config.toml
n_layer = 15
d_model = 512
n_head = 16
n_kv_head = 4
head_dim = 32
d_mlp = 768
vocab_size = 16384
activation = "swiglu"
norm = "rmsnorm"
norm_place = "pre"
norm_eps = 1e-06
positions = "rope"
rope_base = 10000.0
rope_fraction = 1.0
qk_norm = false
attn_scale = 0.177
bias = "none"
tie_embeddings = false
parallel_block = false
init = "normal"
init_std_qkv = 0.0173
init_std_o = 0.00317
init_std_up = 0.0173
init_std_down = 0.00258
optimizer = "muon_variant"
lr = 0.00164
beta1 = 0.95
weight_decay = 0.0
lr_head = 0.00547
grad_clip = 0.5
warmup_steps = 200
schedule = "cos"
final_lr_fraction = 0.03
batch_tokens = 262144
seq_len = 1024
doc_mask = true
train_tokens = 925700000
steps = 3532
dataset = "wikipedia_en"
MLP neurons of a small language model. Each row is named by its layer, matrix (gate and up: input weights) and neuron, and shows model dimensions 234-297. Each number is 50 + 10 x the weight over its row's rms, rounded and kept within 0 to 99. A neuron's up and down rows have the sign that makes its largest values positive.
After each neuron's rows is what it responds to, as a language model described it from the Wikipedia text at the highest values.

L12.gate325:52 63 30 60 51 51 40 63 47 32 62 63 66 59 50 35 55 56 46 50 66 55 57 50 41 66 51 41 51 54 65 64 46 51 63 61 52 59 34 65 63 41 45 41 48 40 53 50 36 46 49 45 59 57 46 45 45 52 61 53 45 43 39 61
L12.up325:37 55 46 44 59 54 42 59 63 31 59 73 64 75 68 48 36 64 47 60 44 58 62 55 66 67 40 62 46 53 51 67 46 59 51 47 60 49 47 53 56 35 54 53 55 43 61 50 40 34 59 57 73 43 34 56 46 38 52 50 52 59 53 62
Before a quantity

L10.gate320:59 49 51 60 48 64 52 61 39 68 40 47 35 47 55 58 48 47 55 49 62 48 30 49 29 52 52 60 35 48 46 56 45 51 41 60 49 48 42 42 60 34 74 59 64 64 74 40 43 36 62 49 50 47 53 68 51 55 50 53 66 54 46 53
L10.up320:45 59 47 57 34 52 58 56 28 48 49 59 33 47 38 55 50 48 42 49 57 41 42 59 39 51 48 35 49 58 70 55 47 52 44 58 38 52 34 43 52 48 57 51 55 62 58 59 55 39 66 34 56 46 45 58 50 60 58 67 44 51 45 46
Sentence-final periods

L12.gate555:61 62 34 53 40 37 60 69 46 64 47 60 49 81 62 56 65 54 57 61 36 54 46 56 70 44 55 49 57 55 32 33 49 60 45 28 38 57 57 43 57 49 45 63 38 49 47 44 43 55 54 45 55 41 36 34 48 45 67 36 43 21 44 53
L12.up555:40 43 44 54 34 43 53 38 53 52 46 50 66 62 47 43 42 51 59 54 39 62 59 68 49 61 52 62 60 44 67 46 46 59 48 35 44 60 55 45 36 70 49 48 45 49 37 57 40 48 43 32 52 50 45 48 49 46 68 54 56 38 51 40
Person first names

L7.gate627:51 43 52 51 42 56 30 36 46 54 52 57 55 63 67 42 56 51 44 30 60 58 38 51 47 60 61 42 50 55 85 57 61 61 41 47 61 61 57 60 39 66 46 55 33 42 42 36 67 48 56 35 57 47 53 51 52 73 41 55 61 36 46 49
L7.up627:54 56 66 55 34 47 50 55 37 70 63 44 57 49 53 59 38 47 28 39 55 49 49 46 65 54 38 32 35 57 49 35 56 70 43 40 55 53 56 54 51 48 56 49 43 62 56 47 35 62 59 48 65 54 40 54 64 37 40 59 32 36 56 57
Mid-token periods

L10.gate173:49 32 64 58 48 44 39 53 46 54 35 63 53 66 66 45 52 65 48 38 59 49 49 52 51 51 48 47 39 44 30 65 56 58 57 49 41 35 46 66 49 57 47 52 46 52 41 47 42 68 45 39 44 35 58 46 39 40 49 38 25 62 40 33
L10.up173:54 33 35 46 55 44 39 51 63 41 46 64 52 45 60 56 54 60 46 60 50 53 65 49 53 60 63 53 67 66 48 68 64 64 58 46 48 63 42 59 68 60 56 52 50 58 65 47 50 48 42 53 61 54 49 47 63 44 55 65 39 60 45 38
Name-completing tokens

L7.gate647:58 57 52 51 54 63 56 70 55 48 51 59 44 35 58 60 55 52 45 62 39 66 45 42 38 65 37 43 53 47 57 37 31 35 27 40 63 43 44 44 47 62 33 37 58 47 53 46 49 52 59 66 49 51 36 64 51 38 45 59 35 64 54 55
L7.up647:55 47 44 67 58 63 38 71 57 58 54 47 48 43 56 50 53 60 50 37 40 44 56 38 45 40 64 57 50 33 59 52 65 50 51 64 45 45 62 50 37 40 41 61 25 39 54 32 57 40 42 51 57 57 61 35 65 51 67 55 64 41 44 61
Sports statistics figures

L12.gate386:30 74 56 43 54 57 50 50 50 35 60 57 33 43 50 46 49 59 36 64 45 44 35 46 44 60 26 45 48 62 55 44 46 45 43 47 49 69 62 56 72 47 51 63 34 49 47 42 40 41 32 46 46 70 29 43 30 45 52 51 58 41 46 47
L12.up386:44 34 45 51 52 54 57 55 50 51 52 58 48 61 50 59 42 54 53 57 62 36 38 41 28 37 46 45 53 63 64 53 51 51 60 53 56 51 68 51 58 70 44 40 51 60 58 62 42 57 49 49 47 46 50 67 46 48 32 52 55 27 39 41
Just before person names

L7.gate676:53 66 48 43 40 63 76 57 70 52 50 50 61 60 59 53 46 44 58 47 59 43 42 51 43 33 64 59 64 40 57 49 58 56 58 46 50 43 63 53 17 60 30 49 43 43 64 40 57 33 33 56 43 67 54 37 47 30 42 63 51 46 42 35
L7.up676:47 47 57 60 30 49 54 56 54 59 36 61 55 57 39 39 41 50 34 67 41 53 52 45 52 39 58 54 59 50 61 59 52 45 73 55 53 55 50 42 41 53 53 35 44 36 53 45 45 44 36 40 51 63 64 64 54 49 42 53 37 43 52 43
Title or given name before surname

L12.gate486:65 49 35 35 37 48 80 47 39 54 50 75 42 49 52 70 46 46 59 61 34 39 42 39 39 65 55 54 42 45 36 56 54 50 52 62 65 54 52 44 49 53 44 39 38 64 59 45 53 43 53 68 56 32 51 51 49 48 57 56 54 49 31 59
L12.up486:62 48 47 57 36 68 32 70 44 60 65 59 42 40 53 52 36 51 44 38 27 56 47 37 65 54 34 50 54 54 42 41 49 48 41 55 35 40 59 43 37 45 44 54 39 63 48 43 42 54 44 43 44 45 34 50 48 57 49 62 57 68 49 52
Date phrase month words

L10.gate497:47 70 48 67 55 63 55 45 59 62 51 43 53 67 60 70 63 59 65 34 43 49 54 55 58 52 57 47 56 66 58 55 63 63 48 65 56 57 63 63 63 60 54 47 54 68 44 50 62 64 50 60 42 40 49 42 54 41 43 39 68 42 61 46
L10.up497:38 59 61 65 37 63 40 51 41 56 66 33 52 54 45 75 33 54 65 48 45 60 54 37 52 56 66 30 38 69 48 51 51 50 57 38 56 48 72 50 50 36 59 42 62 51 46 48 42 40 46 54 40 57 55 34 55 54 70 43 42 48 48 51
Noun-phrase completion tokens

L12.gate514:49 54 47 45 39 68 60 53 35 54 56 35 54 70 58 57 31 47 43 53 50 49 51 55 39 47 65 47 51 33 64 51 47 47 41 62 58 59 57 47 42 64 37 46 51 54 51 48 49 60 39 59 52 50 63 46 55 58 65 68 31 46 41 48
L12.up514:48 32 48 57 39 45 60 38 56 59 46 59 56 62 46 68 47 37 34 60 54 32 49 43 46 53 53 29 60 56 66 39 50 52 55 51 47 54 51 48 66 54 36 43 46 45 74 47 46 55 42 33 47 75 79 53 48 44 56 66 34 55 50 56
Before a person's role

L12.gate456:48 37 49 77 57 60 34 47 46 57 53 41 63 46 43 55 62 60 60 64 57 63 49 41 43 49 40 56 34 46 61 45 65 55 48 36 53 36 32 64 35 45 57 51 57 51 57 50 52 71 64 27 38 44 50 44 50 50 31 62 49 50 29 42
L12.up456:44 50 56 69 61 55 57 41 54 38 31 70 56 56 47 56 44 44 44 69 48 42 39 32 43 48 35 63 57 52 68 49 43 51 50 45 52 25 46 46 40 58 51 59 62 51 49 30 43 37 53 30 40 34 61 53 53 44 33 51 54 40 41 35
Romanized name word-pieces

L10.gate65:52 51 62 53 66 48 37 32 43 61 44 59 58 37 39 49 40 53 31 63 41 52 41 42 63 33 27 69 79 53 57 57 35 56 71 57 46 52 54 55 59 50 45 41 55 38 54 62 37 41 51 39 52 50 50 53 51 58 51 52 41 44 34 41
L10.up65:58 58 58 54 59 48 35 56 53 47 58 47 53 42 50 45 44 52 36 60 43 57 54 42 66 41 24 64 47 57 61 52 43 60 66 62 61 64 35 57 69 52 34 58 45 48 61 49 36 38 56 40 55 59 54 61 50 54 51 47 50 48 45 61
Chinese romanized name pieces

L10.gate153:32 67 53 66 55 47 41 52 32 62 54 57 39 61 54 50 45 31 50 61 51 61 71 45 56 32 52 61 55 39 50 45 32 42 45 52 76 62 75 63 65 39 48 43 48 46 51 20 38 34 50 44 57 53 34 48 32 51 55 48 62 42 33 40
L10.up153:54 60 71 53 37 46 42 54 44 42 37 45 43 41 42 67 59 43 36 40 64 42 43 49 38 63 40 60 47 28 71 40 67 35 59 49 56 56 58 47 43 33 35 63 32 57 58 34 48 37 42 61 69 38 54 46 46 45 53 57 59 56 61 36
Causative verbs; decimal points

L7.gate579:61 52 44 56 31 67 50 54 49 50 49 52 50 58 50 66 53 57 48 29 29 39 69 44 57 72 59 54 62 31 60 49 57 50 52 53 51 28 55 58 34 29 41 60 45 60 59 42 43 53 59 38 41 43 46 48 48 52 52 57 63 50 44 32
L7.up579:52 66 43 38 46 71 55 62 59 42 40 44 42 65 47 59 51 42 44 41 41 56 46 48 47 58 30 45 44 32 67 50 44 56 28 52 53 49 58 39 48 39 37 51 46 52 53 63 68 49 45 25 59 52 54 56 57 63 50 42 56 55 34 27
Clause-boundary connectives

L7.gate555:46 49 50 59 49 43 54 58 43 36 46 45 33 50 48 49 46 52 46 51 54 51 45 58 43 49 49 31 55 37 40 47 60 47 61 46 55 42 36 51 34 68 49 67 42 55 57 41 53 55 44 72 45 46 45 40 47 65 50 36 43 54 47 57
L7.up555:53 67 31 64 49 48 57 52 38 48 60 48 53 37 41 60 26 54 71 48 45 61 64 50 45 50 56 39 66 35 56 42 42 36 50 50 70 50 67 59 60 55 55 43 49 49 56 35 43 40 62 77 42 40 53 44 50 49 59 67 48 41 39 56
Infinitival "to" marker

L10.gate500:46 38 48 34 56 61 59 42 51 43 53 49 47 51 35 48 36 62 54 40 44 43 65 45 35 43 46 51 65 48 50 53 26 45 51 40 69 44 53 54 60 49 53 61 61 42 45 48 62 62 71 47 59 56 45 49 36 64 64 30 50 60 48 50
L10.up500:48 25 52 53 42 44 55 57 51 37 51 44 56 46 59 48 53 58 46 59 47 54 46 45 43 54 45 60 61 35 58 56 54 48 59 62 53 46 47 50 56 57 57 50 52 52 34 30 54 58 65 42 56 42 47 49 34 53 53 51 53 35 52 79
Noun after determiner

L10.gate478:26 44 50 66 27 58 49 50 45 39 50 46 49 71 62 62 51 57 55 73 64 56 48 41 46 52 51 54 48 44 58 35 56 47 56 57 36 50 60 60 50 47 51 35 58 65 43 35 56 44 36 55 57 33 46 82 49 51 63 65 37 54 59 46
L10.up478:58 49 59 42 46 53 48 29 46 40 67 47 62 40 63 57 44 56 45 58 50 54 44 63 47 42 50 36 60 30 47 54 46 63 41 44 48 61 55 46 54 51 66 36 44 48 29 35 68 62 43 57 49 48 46 54 57 34 60 44 39 47 46 40
Month names in dates

L7.gate183:54 63 61 41 58 48 57 44 42 61 61 50 38 46 42 68 45 40 57 61 67 40 56 37 53 44 43 55 47 39 54 52 19 45 49 63 49 45 45 57 54 68 51 58 50 35 61 50 39 29 46 54 58 65 53 47 41 48 56 46 45 59 54 62
L7.up183:64 45 44 42 53 56 43 62 46 55 53 67 54 49 48 61 52 43 44 53 55 62 44 44 37 56 67 33 48 59 40 63 40 38 56 33 40 44 42 52 56 53 47 46 62 54 72 42 48 45 51 51 59 58 59 30 57 38 49 43 47 40 59 52
Early subword pieces of names

L10.gate417:52 45 48 52 39 39 47 57 36 51 52 62 45 58 68 43 33 39 48 39 46 75 55 53 69 38 62 36 61 41 62 41 53 59 49 22 58 45 69 52 52 32 42 40 45 54 52 53 43 52 46 37 65 45 67 49 46 45 57 58 47 59 38 75
L10.up417:59 44 57 44 40 43 54 66 57 47 56 53 34 38 53 39 56 38 53 52 61 52 63 49 61 37 42 52 49 45 51 45 65 55 43 50 51 47 36 56 65 39 37 57 58 33 45 46 66 57 36 37 57 61 45 44 39 39 34 54 56 55 52 62
Before a name

L7.gate372:41 40 55 61 42 35 74 49 61 41 57 47 64 58 43 54 65 55 44 60 55 51 38 48 37 51 44 50 39 57 60 44 45 57 48 43 45 46 42 63 50 52 49 50 50 39 49 45 34 52 42 40 42 55 49 42 37 41 59 62 69 50 62 66
L7.up372:40 47 35 60 47 51 31 37 41 59 62 56 52 46 54 59 48 72 40 42 54 38 49 25 48 36 30 56 37 49 38 66 45 66 48 45 55 50 24 42 50 39 48 48 36 40 34 42 51 40 57 41 62 35 46 47 56 64 33 53 41 49 70 58
Measure noun "of"

L12.gate81:46 47 51 54 48 55 45 47 46 60 53 51 43 40 51 39 58 62 53 51 42 55 63 35 56 53 39 56 49 37 45 63 54 59 57 52 14 42 36 49 36 48 49 46 47 44 39 53 54 26 49 51 48 33 60 44 51 42 39 57 38 59 46 57
L12.up81:49 53 54 49 35 62 45 62 61 65 46 45 42 28 60 54 57 60 52 47 56 57 58 42 45 48 63 52 39 57 39 54 42 54 56 36 31 53 43 51 51 57 46 63 58 51 45 57 51 33 52 34 37 40 25 56 56 56 55 53 61 49 50 55
Inside indefinite noun phrases

L10.gate219:48 47 58 50 43 47 36 35 46 56 56 40 38 52 47 53 62 56 65 47 43 60 57 36 55 41 48 33 45 52 57 58 43 51 64 56 44 55 51 48 61 64 42 54 51 56 59 54 51 39 51 57 29 48 49 46 46 48 58 46 40 42 33 56
L10.up219:69 49 39 40 52 43 60 38 60 39 74 50 54 43 44 50 41 58 42 60 41 50 61 56 45 51 55 24 53 45 77 73 64 35 48 46 48 66 53 69 56 48 62 48 62 61 63 47 51 48 49 54 43 50 40 63 51 55 58 59 64 51 45 64
Clause boundary after noun phrases

L10.gate220:48 57 49 73 31 51 47 51 64 61 62 54 54 41 39 43 50 68 43 55 45 53 64 47 36 53 54 54 50 28 46 43 49 64 50 64 53 54 62 52 37 63 36 50 50 75 32 35 30 52 49 46 53 61 53 53 46 42 38 58 26 66 69 46
L10.up220:37 59 48 50 52 54 44 42 47 48 35 51 44 51 54 60 35 46 51 42 60 40 57 61 64 40 55 35 53 59 45 60 68 33 47 46 66 42 48 36 39 64 44 49 45 62 48 61 65 50 51 51 54 58 44 58 38 52 37 72 35 46 56 46
Sports tables and group nouns

L12.gate759:49 41 52 53 38 55 58 54 54 49 35 64 30 48 53 52 35 45 42 71 54 47 63 44 68 65 38 41 64 52 56 43 49 58 47 62 59 60 54 52 59 52 39 68 43 51 65 57 31 38 51 50 38 45 46 50 48 58 46 45 46 56 47 40
L12.up759:56 47 51 61 30 50 44 28 51 73 56 49 42 58 41 35 46 47 54 80 50 50 53 49 59 50 41 54 49 42 52 49 57 67 37 38 55 40 64 52 60 58 09 42 48 50 68 32 31 44 42 46 38 52 44 48 40 54 48 31 43 58 33 25
Before a proper name

L10.gate66:55 49 40 48 45 33 51 67 50 41 57 47 59 52 53 40 63 65 43 59 56 35 55 64 61 59 48 43 58 57 53 67 55 54 51 52 48 70 50 49 44 35 56 43 59 54 42 59 41 54 42 50 59 51 42 52 28 37 63 42 74 47 44 47
L10.up66:60 43 33 38 37 52 48 50 57 48 53 51 51 54 60 53 46 65 52 57 60 52 80 47 55 65 55 62 32 45 54 56 48 31 39 55 57 51 51 67 45 56 33 61 39 61 42 48 39 56 52 44 55 45 39 56 32 60 67 56 61 68 56 65
Before a number value

L12.gate165:35 55 52 39 61 58 45 54 57 80 59 54 53 55 45 47 65 46 50 54 45 28 37 57 38 25 37 75 75 38 70 62 43 57 63 50 41 37 52 21 55 63 57 44 66 35 67 58 41 45 56 52 42 53 51 47 45 65 57 47 52 53 51 39
L12.up165:53 51 49 59 56 51 43 47 39 62 50 52 32 45 56 69 55 52 50 64 50 39 36 62 37 52 46 45 64 39 43 68 55 51 55 35 47 35 45 46 26 50 46 58 45 47 84 57 44 46 43 48 49 39 66 44 49 55 42 53 63 74 56 66
Predicate complements after verbs

L7.gate315:47 56 54 56 35 62 58 47 60 51 61 35 37 46 64 45 46 65 52 50 68 53 50 53 53 66 52 52 57 57 44 52 50 74 63 48 56 51 48 57 46 49 39 44 52 64 42 42 45 48 39 34 47 29 43 49 56 26 45 62 40 64 62 53
L7.up315:47 63 46 49 58 33 49 53 39 49 46 53 58 46 54 59 48 66 36 46 64 39 36 46 62 50 62 45 40 56 47 48 42 53 47 57 44 44 51 54 33 48 49 55 42 38 45 44 60 37 20 33 54 69 59 56 55 48 47 56 47 67 38 37
Abstract noun endings

L12.gate253:53 53 43 70 63 42 45 55 66 46 52 49 54 63 32 37 49 42 40 37 50 64 58 62 43 52 47 42 56 47 55 51 36 50 45 44 56 45 49 63 61 35 43 50 54 66 53 53 37 51 56 45 48 57 52 65 44 49 38 64 44 41 72 51
L12.up253:45 46 60 47 55 41 35 46 47 62 67 66 55 50 53 55 50 36 46 45 53 67 52 59 44 67 46 59 41 44 42 59 52 46 39 35 30 32 37 54 66 42 57 48 51 46 49 40 56 58 24 49 61 55 53 60 37 47 59 63 55 45 44 45
Mid-number separators

L12.gate582:38 46 43 63 49 47 61 48 42 56 47 55 52 55 60 34 38 40 29 48 54 70 58 48 51 55 55 56 62 57 49 73 49 48 42 50 56 34 31 43 48 69 41 47 60 46 46 53 46 35 61 58 63 55 55 67 39 44 54 49 30 43 42 54
L12.up582:45 50 56 60 55 49 70 40 67 38 50 47 28 49 45 57 46 69 52 38 45 52 66 51 56 64 75 55 64 40 38 37 44 42 65 50 59 33 51 47 43 39 54 56 60 52 39 34 47 51 41 32 36 45 37 58 39 60 52 33 51 60 76 54
Noun-completing final pieces

L7.gate406:39 52 44 53 49 28 43 57 53 49 51 62 39 57 25 77 51 44 52 56 31 48 48 40 38 50 47 45 43 51 39 52 42 36 53 42 43 52 67 44 56 41 49 60 55 43 50 43 53 48 60 54 51 58 66 68 47 40 59 49 65 45 41 44
L7.up406:61 49 34 51 60 56 44 50 52 57 52 46 45 51 45 53 50 44 50 53 48 44 50 37 51 50 43 56 37 33 34 41 52 37 60 49 27 64 57 44 56 47 30 42 57 54 45 27 61 50 63 58 40 58 62 34 50 41 47 55 54 59 52 46
Early word continuations

L10.gate330:64 47 48 45 67 29 48 57 51 54 48 56 49 56 44 45 56 47 57 62 51 44 53 62 41 45 63 57 56 38 69 49 45 50 60 48 42 38 49 50 35 67 42 58 51 42 46 36 38 34 66 44 39 67 55 44 53 46 54 48 43 39 50 59
L10.up330:72 38 38 65 72 45 57 65 51 42 51 48 61 41 33 54 48 50 55 51 39 71 55 39 53 57 45 57 51 69 58 51 48 58 20 49 35 52 41 61 60 31 41 52 67 33 64 46 47 56 50 67 39 47 47 39 51 69 38 55 37 46 74 43
Predictable collocation completions